Weights of a small GPT-style language model, trained from scratch on English Wikipedia: vocabulary 6043, 31.2M parameters.
MLP neurons of a small language model. Each row is named by its layer, matrix (gate and up: input weights) and neuron, and shows model dimensions 0-127. Each number is 500 + 25 x the weight over its row's rms, rounded and kept within 0 to 999. Numbers have three digits each. A neuron's up and down rows have the sign that makes its largest values positive.
A block is one neuron, or neurons of one layer that tend to fire together. Before each block is what it responds to, as a language model described it from the Wikipedia text at the highest values.

Description: First token of a new table row or paragraph, strongest on election-table row labels like Turnout, Total votes, and paragraph-initial The.
L6.gate983:475515500472453494454546471486509525498522473490495496505526517499452545467452507525507521533513509490457474518510486571477511530490510522462509537493488489531508449485468460452528515511535483505529483504493501519550490492503517483514531494486526491477521552507503506545522543493464537507474469509491479519479473461464481505522557545516488492470508517506513519538516531483491490502484
L6.up983:519542533455506501504497477476472583484464484510505493470514488491479533531422547483474517492493479513502497511495520522525522528516521527519524499485525469495507490496481541505506504537483496536483491486516520493520500535529503497548535473501500517457517540447493515526512517475489510496495499494500492533466467454484481532483504493518458467500516476477492480488495468538518456485459

Description: Plural suffixes or whole plural nouns, mostly for kinds of people, such as drivers, scientists, players, generals; sometimes other plurals like staffs, platforms.
L6.gate630:521500502479474483478527507524541502477542511478452476536489559499526481487463497478507498494493502502510527488481477518506503546536462498557484499492479495487494500476456478496491501487490517524550510537485491555493449540483502469496499491483530495513501526480513524528487512541517488468501497498473490516456520506518472531483528493541505474520510513455463523504505563524484457513509
L6.up630:485465480516491500489502525553487484506516513496506540512488532521520488496495529479506497506503467528487515504520496537506525510477512486513501503481464526503429508518507517490505513495523487504522530514455477492503529540456522536504470482504466516518491555496492500505462467456510477546524514497460476512453512520540522484483506478492454461492536505504470501505494488497509489521494

Description: Nouns heading statistics or results, in sports records, election tables and infoboxes, such as average, total, election, record, votes.
L3.gate87:478524487532509502501513472558526478480512509498476486472536498472502433549451503505535485515527538511491470535490467486521510497490485532490474512528483510537462501452484512520542541514513544496547520477528577479511483488509482502478516528503483477494466493531436500490518510494476445525507520533479498490465533461493477540484511484544527482496496480538464542512523499477519438490447
L3.up87:493494447534483497481509460541538487478515510506478513487530495511510457536495534477549474483515490501499489494505490468503513532482501514482479515511460539521478476442482509495536514512506523499553530498537566504472512479533481506471511512497481512488504489519428482482520514472476442510514499499513484488479516445514476505473487506523482500492530485514465549477527491475494463473476
L3.gate182:509488517528487475545520487523486511507483498463470516531492467508504502530491501433463478502487501530487458542502521477497502478510545487491502461488484528486480551477516515548475478496509493490440489487465490504517442499505520525502527489487497490490506528525478523479445544517509476483530483521503519535511540556474529484515493543522519492484532499528510505503495543526500518534551
L3.up182:513535501437436553530471498473504519470492472487501500496500515497499468461503503515524463524512511478496464563499439528514495505503525469495492485552457471471490471521542482510512506476496496472497474558500492497539457488469456528502470466463486501471471493502508481489499517493491467467525484490500504484533505485464512454526528481472513481485517539500488510453511434504516530524479
L3.gate287:498481512507510507459493515542512462487508535482507501484501476487548506491532501500555494490513537483422524510518467486528461444488514536484483483484459490539529524459491464532484497538481506523501520516490492454491481467496493506476446500466513471474513509501485508508468500499504496442485532563502528533458495516543479521471518490499502532515498478494484507504488525533540495523523
L3.up287:458511474454512523465474511497513520498536494515508499492509545504524511509517490499532519515475469499445499473474472521528484526455532531495489482504478515507524474503476468473498531488479517499501515525470488482507493476477506522483525500471511493537512515467447496521483541525527520449469528513456506461507491540494506501488545496520510544493512458484496508467475494487520413525468
L3.gate406:545504502497497505458524488493521496492497455483501524513494489490480514534528486525499513523489514460463491523519493489511525525458494516496524470474500497514491511495519505491548506447484497495524545524495478441510499473481507537486488508506498480498495499554523476474542440461512469471451500523502533513455523494525521465484505537563471478513476520526500536499510479477534482500486
L3.up406:527526519488473473485495484486508480477520473475517547513493505471478482518511530494544493501495529470505508536539494478496527498475476502510526460458500494516491515482510491499539516447518505477546530496483478479488492487511485520483467509500532505480473529558507479488565457478509467490458504506518504514459525512474517466483520526544461494530488538535504512512492454474505486510504
L3.gate431:505517478498481528465468496531520476499487502527474496505503522521495536527512518473513504520560508477516500516461467497494478517483495497465523509491482469496483496497530525495492508501498541503527513495477486508465512506541485461525502492499474494509488515507444487518484513466501539502471504531473504522518487483465529506497462467539499505520534515497519507455493533512488487583494
L3.up431:492514484523500512485516495518507509545534477530498451519536494488542502486477506492505546478491492534511472497493508516486472454486510544501503508483482538509498515495535463521455478432524537472491508496524519457483481472479495505483468504518465470522528517483460535526489556506480491446465500522472519513470537463483549537484522486514490467499516484497476519515514496496484491511441
L3.gate622:531476534485459490489484486463477519530514511519547522551530504487495513533483472494511466520459527490550507521495498493506489540569493499476445507521467532516487482522489506476513516517450503511515490505467489492542496476461493473453492463468491467509466499505469494498457472498490512491526508476507505440517511515504512492478515515514492516481493508524538472451492507523496514472548
L3.up622:542449537517520534477502467472503535519487536488520475497488469509474511486532546494478509500458491507469527482484493468521473503563531533508479480520488479496478539485489543509539485484494493466487469528518525486528510498536480544516510535473493521448518490491506531475458538514469514489507529477484522512489474508504482530511477488515500491474507507460577551491513531505497484479481
L3.gate708:515453501461501480465518487508481444501478553525508482532462510491476509490474535505523543509516530514451484522511449500518493552521499472484501467480501509524474465515452492553486486509522479475497494486476504486498458505485527520485513512491500505485471463521507462493501513512507478487448475506528487500467514500505543486531496475520501510514546502507551512459491519473518490476503
L3.up708:525503482489490527502524480485476487498485539514515469509477468528478503528492524454535489480541490503468501507527463510539469485505469496486489490490457476520516472494449502543515547500482503474489511471480513474507497543490509509439499522477511495470482493514501466518461545538488499470472464482506497538475482500518533501527445533542475517509502487556517526503484491478554511480544
L3.gate1005:541481502483505498515445482470497514476504518488487582493496507464453461535519495495528499488487503500506528492526435477502539493498479487548552504469493510500434484465513489492563479529484446458546514518514525504509538509535489464536500519524461471453518498528470494534500483531497445517482469490505459479468516517511488450512521520500472518449477514546475521542525497497516460561501
L3.up1005:463520468515495507438513521473520488490459476478498471497466507499494510483505516493488502487511499488459542498507482470507485513477517521472497517490463491492534505576505468492474467484512544497486520506468471525488518535526470491461462488483466445471492478482425478497503508538528545520521497503549535540552531498474500510491497482490436512554517499484474521485524476517523537492539

Description: Plural noun suffixes completing a word (candid-ates, view-ers, assaul-ts, mod-els), plus plural verbs and adverbs right after them (are, were, also).
L11.gate5:485509489487522491475517504497555510472494502487556480547524498499529535532489526471521527502484502511494487518512487488547466490466487486503485511534516506517518502527542540547495524488525478476503479495530504462517514495534465540477528487552484492481471465495517482524530486486493520506506525548529522545484527534548533482507458475519436458469462485528483530500486503482527500467564
L11.up5:496499507488451520509474501527524509512518483539498458533518499486484488540510493483452565533496492500501527497495481485511479477493522502538471482506482455422502486477527523534496522493550492501505454520528494509525506508473496508526546513536467504497509500547501543480488520505504500503480506485481445470474502472537462488461497496475467496517502474527510449500493468514527513458516
L11.gate59:492501488496440479514483508473510493507487514514539463561521474518502527500474469512470507486535506494558532559521457510534484504510488524521504470520481490488510499450500558463489529547502522497459500485498522450514507467533490504489524543500483456468481491479480525474510494504503489503503454453504517477506501479493461472505518473482511496516534478479510500488484486471532502511469
L11.up59:497456490495468502515496504523516455510476459477482500522487509502509502447494518516490478438500495487502526494474470519526524495455472491517524524492496494490532489526548540449491477544498487523550514481516520513497537545479509498466492550504514459428516507497493517479520506478511492510529475485511446478460529503543497503496516504469495459504488497462504511482518526484535487536495
L11.gate190:515458523493503464504534514516524526479528522508490500484500457484503484482490487470447488478515498484475517515559485512506498528483482500467507523483497458473555482501506464526484479527510511517511511493524473542534499539555517530501545463499490453499515544511484505487483514548511543494484496536506465537523490531532464529508478476540484490495536473498459493471501538540458510472484
L11.up190:510507508470506504506566477507464521496504484508468522540501507459520419473523539497478477500469506481491527536508505512478504528469489495509464529495501509485451497481526472492479488498467502514489532532538489494565509502499474494449487498505466475471494513464495504472463520510493528493515489525508521535500480511515499511467455447495502477545515517449522488514469517489484501495505
L11.gate248:551520526492432490513495528496464517482498490481496501476506485480520467501472462490527484497503510497481519449522491523519475517501492525518464530544477522451503532500518512522523503469465479489512545517512531515527485477502504490523491528483515470506440515462512555493517489482530517492495539472516522479482524484545464466496489519528476490472528516513532488505515483532503511486517
L11.up248:504518497520474482488532495496472497457500539483517478496450486494472509482497514466456491505527504507539500523524488508526491481492510506475565512518494553553504498452482458466492505577485475512525500474481503491484521508544510497471497472545477520511457492533469503496469498473501505490477482441432504517513488520507538496540499503506447479478449484519474483474484533496514517551516
L11.gate490:504471482494489528551474502529497507492514549496500504532490505506489509470481503545498486507497479490509565558502513481497486515493527421533458505512504493524490505523517469493477493501516480472510469515526486508536441531519475478525541515506496480513470515478495473506484546524470549477488478471514534523498506546490461511507474492488515502487545516488485489490513520481481502522523
L11.up490:474550502490478516491490479510478485478523479506510481471485480521526478502486520487509489436499496488497511500495497477493481557477516498481513531490534538518476492567533493525512503475518536477506502522540477507494510494498458495541507478485493454508489549452491466517430534519542521544537483466487477454517512479523499479486449486492472500485502501503496517478488513542465478496507
L11.gate538:489465502530406507477502517486479527490484538549474475517489512534486475507542487499457531488471469469511497504480464489505502478490501501523497542473469484483464508533527482528510495504502468485527472481534487523531485526510472491476498511497490497514508553505493524486472485483516536504513482477476551480483491493530532494480529515487494485546470514518504510489450495485493475490481
L11.up538:511476510506505498541538538480471530505476556536500486499448511465529476505544496488440496534515449493552579470503516517523528502490494496504539492502494511479491510448517545519460472532501493531502504555530476539516496513517512535506506532539532463524470525514534502486507531506477497517494476532498499500488522512518448498507491488526490511479495485514518507478464519516516526499516
L11.gate913:464537533464517508518502486487531434530502524508510491513510526483513486464506503477503494460503482490495468522502470497499501507499521525486550502478436486503554489481433521523471506487473491527474527514484490520496523514498533537499528447476541472502485487465503501516496446491484534526500513503488536530446485483522463459478479484516529483522461476535516467431515490446501499477519
L11.up913:493538485493490530526512518467496517485498466532497518488472514495481442486484495510500474488490498516519516521509492498538558489466491471516454509473493481517500542499484515475489532453515502477506484485499530518509511488523500559501559508486504468512519516486500502495509534483506476519581513484518481547488503469489490502509497467501496521512424552508494510505503502541533467489485
L11.gate947:462516530510525478478493452543497461466490487503479469524522508526510486500535512463509471423538499493482518486520510511482473507511510478483481480484496528475532454494498505471519520466512488474480470518501512534527506464487467502500539502480505514482509500498501493514487510525512490500503460508478544486508499495516491499520510531482535498495497520487485509478509472467501492487505
L11.up947:507485532500504490479468462511462485454528537519519469521495516541448469493516542525525509522465480452504499531502502463492489494484532522488494502513480530466527528558548481542514531519498541513541500508506516453506455485501540513501505502531511480511455509525492518459483509478508517467482513484507534527496546536565507525497533494511492447519465495462514528508475516449467463480487

Description: Common nouns or the first piece of a longer word right after "the" or an adjective in encyclopedic prose, e.g. site, case, ident(ified), cover(ing).
L3.gate112:506439531517514532521465519496529523522504536484464492469496477490496520457496480557472473509455458516513477524492504484502472528481495477519496536511502523519523555523504485495478463502514471518481479532481456478452502451513482521522536482471522484494484479500524466525558515499516479473487516511486464514521514493488516521514489532516495520479530516478512497504484470465489558515522
L3.up112:472512495499535515487467493489547514443507494514507479491525495480477515490522493507502546481472508500482513493520498510517431465498519485545471528507478496505473502469491454485527503480489494530524483544466459496500471497536500494486473495491552527484484476508473522522564502499497498462521498529459497465487507468473479482505554559473522491487525539520500501505481499488461517531520
L3.gate179:497466509452520492475508528486496508473463552493525496505472472478470525492535498505450514466478523517543512452482451520513486546499508476498546506473491516517485463520475532483477457489488469486518534519522481528460541511501500502493492492501518512518486536496499441520472480516498532529506496480519466514533518482504511474504487500533509463455530544526486495518435514464517506513496
L3.up179:534465463452514513488482540492465510485486514471489502568475502497501510521507523477502505485475509527481523462510518501497487479479531509518529538487509523523522491496458527479507519496469510477481480533484453538524507491548512552477470454484529472506459515487493503505470524493516539511476515512498479519497490505530534511468499551490528472503519508500493454466463481513553486520473
L3.gate271:497478489529467511535484496505541509502470512513472513529502494514530442506506475509474463486476524506535520473526512477523512502468513530480415443526526538487481478494440532503498540501515505506498484539468545509525521464496484465508468504486521536466544497555464515490468531502514498519517479529477522476491525486504473521481476431443449523541560468494524449469442501461538556523525
L3.up271:503507479542495464511462494491521560541503482491474462524527504525528522487505493489491474481484472459469509508488468507487500494466487543492456495506482483461495497497479511498483501491493480500475526513494536521495511504507462452533507496501534543490543522507482469498471518519556488484497490514511523503542533491484430534508489506480478497514543452479528462486498462490501538492490
L3.gate323:527497503503507467480496501480512532468459504535579470471523444515484464477499495532474520486519545507493528524481531508485476491539452546497452479530498476499479495472490505484479459475510502471527480533475493482489535505502499458478453477451555523461526516518483471513514476509526496537505499560517516511503483478456493512482502481508552482508494503533509533532518518513553528532520
L3.up323:555485522461498473546453498487463479499522481495518544507508492454469486538538503446539463533479459511446506488537521492471460552499497485505517462508483490497504473464478511524460498523513465509524489476530491481456532522488478527480489495480566506474477519523507462485441466468503498463438488544528506528506518509506516463509484533488503529493540476457522467512496451480498553438524
L3.gate595:494522480496519494480463513491525500523517519499542473503532529518501520507526487494537507530485539491503504491501559490522512468530514497452527473516452489510471497463512490508488494509465484570487505512456484510442521453508475503541476515467507513508462495521499486485533496551529507482525460558554485509497499519542473486505514477485528434522555516535500506470506518471505498550523
L3.up595:543538510524523515499523519513506510489516485494489481525541421501467483517495489497510525491485509447511481476514493503495459495492519527472485501495477494487521534521434511463482522493520493552487519484488465510465503483509487509542495495474474532539497484500492461511483506548480508452497473526523525556516471529518486462487524480457516490510531500477464488462473454477476482572490
L3.gate822:525538503453466467487504517516477500538456439506532510522506497477504506521545504542493525516517464473549497481487549485533556486541442467458520514507497524510528465505489520475492499519492478505506550515502495515510486481486529522478465511477506479496506499481527466494508511521526531528539535527539504526497491495467460480518497497479490485497504477496513495541535464482506471469519
L3.up822:487442517498470505501483500487499521527485512421513463494467554474537474500533479479480490494456488492525489500466489503490485510478486520485489529531484538517545466482468475525492525557471456499481544473479534540504536531520498527470521473526469490489497534509490515482480488515471503510494477505508505529532501523501488538487471487518545471514491458489524497510538540500471506521509
L3.gate909:512517479503501531527481463529501519478494474459471536501470475492523476465491538510490522505524518490534516477514476493541512474488484508509463461496542523501531574516459522552529511466494489483504546455511481493489506472523462444529521464525477482488500445498463536532488494499495470503523506519496476501515519493511502484453515472492470485505521527489445480531508504457515507540516
L3.up909:516480470477504514487462477489497502460476520475520492476442464532490480487451520483505495474492474483527497458502470469536457483520477475519482481522461498520507526542494507522531499474473510461513533512497461479504507445522473480530505467490547524498500493506499554511495446508466510514512514480512514483515515492487561501519506487478485483543519504463453500542471508468471496504508
L3.gate969:514489513465492534516468500493504507487500546487494468422528496488492480495495493480493541477542502498507504520507516479538510502510476453494543487500487521515511527474471510536547479560530509528498503501496505513515484524465483503494470502516429524473505517499499510493508501506512512510428495488467497491436505464478465509523498517501479458469510526521495486486481497500520502500481
L3.up969:505489477481488500494492494471503508503504548471477441460516491488524485494476542516530483465513512524545494482507541468545496529543517511503506521508485504493516468516465519539537465494497493501462497480456459499497504462477489501527509486488452496480484509523513512494517493504475501546463512486541518512462496475492454520505479541509491475490515497488482530499484491438534513493484

Description: Nouns naming a field or institution, often completing a split word: military terms (troops, infantry, artillery, naval), and subject areas (music, history, psychology, education).
L3.gate17:523511515474520506524520525480524509566510522510500482501441550511486480509520516530495481484451491491483524500455502508508498505452538481470482491468522504505526513464487483483473515516519512503479484534524497524481486473491498510466495534518522533512521516502476496485508469506532530473535476482453500518509543524493501525497497489505541518503490507491535527484501504509512500509486
L3.up17:506502469524523532446511486481467526501488507527490459475509510503491533516503513481487475517480514503491485506483475497487505474507520542447478498507485502492480497490531541501499471477501491512552482538487439487481465495514505504457500498509540509489497523502503500465486486539556495510524443510522497476518492491491489539505532539476536501477520468516474522491470486518519528532514
L3.gate32:546531485470511477464491494540510530505533493506493489527491530498460501501527504536486535533454543460522516492519549477514472474496516479487514504495507496505554487483539466491504502485500520529479487526467492471492520487505495547487501512505513524475490533514505510518505470508523536534496528544479473459522514492466493539505527508480509518511529487500498478488434484545452448476529
L3.up32:557488453526489494454503495510487507521559468533476479532462529498473500486515501530470503508460573459483514508471536509467482460494512517483515445510506519513535513473519486448503504475523503504497508494478476434498506466528486542470481492485524538514473525500497571497537485513508495519457522532503487437526522492493489553533484469501487519504516514474484527520471490522475472488500
L3.gate320:533498546484558499446475527513520534537478501526512509491442514537528464511497481499551570527517531473503505589485517501505476507519492501484533462505492468521531487510513504511495488496508534467503550480531514514482525474475518514487460503553504502481491535468486536518528461471533499507477487535491464507528530469468535519514491482516562492519519489496474516490486467524500496492493
L3.up320:529510485480543465493519510487511503544533498513464524503483548537526459556442510526571504533483506396539459540503495488470475470524497507475471507511511495542519486553527516497468458478548466494479535499507522472504508476449500533525479513520491509510496540480474512473492477466521506504480519570516512517491504449468520506461474494507494516536484490507494515503512500511530449505524
L3.gate440:497488454492466510531468479549491509521498497471511527552494513514516476551479536529448485478445552491472489494479480518501485513501449521467455501519512502492530495496504457499526520460452498514479494519478494540455518473473500520499524485524471481530498568448527527514491517476491449466532486504534539478487556512488481531531547510492500491503512489507506525495478547515509497503524
L3.up440:489503512458505508436475491488489483459496498465544494497498533486537480494510458490515509468509515512492517522498503508510517517522508491479537518493513517513471538481451495473491510510503507481502525517522505502505545491485499505524486467490483518469524508474518474479532506506509547481482538548525526534481521518519507473546508512516467515502463501486515513556480521482458526486491
L3.gate546:506458516509500494450491528543498479518530527508478471530506520508523472497481512488519512480518487502498535504510500533537516527533492462504481487484484459462473507493512487495468528506525488496518523554536510466539473552466545530494488496491522446507490533502545491506473505519513531534486492531509477531461558468480489515462483477524509466546503550462486567446497507509502476527482
L3.up546:496482486505491492476483514566498460512547554500502446505533498467511485462527474461509504472500526498514564528513509514564517486515448468493507472454503476498475488480516478480492525512523498500528516502491487472487471529458532524507472490503531511540497506479504502478512486509524532507482501498491459522519509491468490541481516486533512486495490552456469537477479534466491484518474
L3.gate825:494521539509453455500534505447477466497499542490516528521517519470515486505499509522480530475491473501521547430447528509530498509480528475527524542541507482499463438518502465518500528512478504499502525564457503511529472423475546494468491500489512533524454490510514430510494481462510514533506451520486507501505484492534536511516531493508534507480527540518473481475491527493520460504508
L3.up825:491517537479488462503485525503491508455498541490520546544459488504509483498505501490471528458504495454489543477455483493490512515496526462541549508506511516508481483505506458511505491528514465488487503513497459497491469472528525481506509519463478532494474493523449502529490513486512553543516473511521457503487526472508554511489516470501495519482489529469493494507502535475502486486507
L3.gate837:512502527496467491552520511485506497519543474516470542519512514484535493548478515515490518509486514527522516514480463525514488498496485490512485471518459500477493495490487497461466496504504529459488493475488515463491520477457492465523521502521511492496468519522456506496495524506523488482496479505522539534517539521419535535458512459492501465500527495542513475509503516489482487516492
L3.up837:463474517506483505511499506501500469497558482474486568496481540509496503548527469525510492500473513541544528542487474477522501447490477492519491455501517527521496512456483510530501582486481488457513543483511529475498517479436500500483540444524461483516509541478507545502513558485516510506502464505484511489493513490505501474505519479498497490523516521499527481513547508492506500516502
L3.gate1010:496483490462536510482531470488490521509550512492509518493467514525474436500475505498495529492447496466492514490513464529551546566527461539504509510511547478531502503549516488485490538520519496536503491523519502474500493498471524529550454480535488492474450538479491462549443469512531449526486467494503508510509512530507490494487482495477503489497516505522471485499506520539486468451508
L3.up1010:498492478472479491444503524501476485510526510507524486503453530542503475510486463519505485520459528475498504482498469514506510537479476490480500487484526513559499490514470514486460531512503517553480523525498502536503477518535499514513499507496501453488457562480484481522437513569517511506474475489496518518494477521510503498517465499504489459493532507472479496495505561503464491478521

Description: Common nouns right after the, his or of, often the first piece of a longer word: work(force), land(scape), Act(ress), environment, Committee.
L6.gate992:515492517448485524472502513518495535511506485506542464494535464502473528501469454491473513537457493470501537445550518536486519490518482457503539506467477489476481439514520483487516518534538486499496525478495509511513555524496481512520475492535493471495485479517471433485496492472484486484495468455463468471453518536508481524522534543528533507518503530499522499476539565465498509514482
L6.up992:539532500490519494475499494549527461524477530513507519533509494520451500503467492553502502516487521518501481474499468472469543498516493458484543483499512546510515496508513536473486505534531489494528472515499565472526476489524493548519518547477463502517509524507518481520468498471513513476503498452485533513487495518501460522446515496521484499534531502494473519504465504497527510494511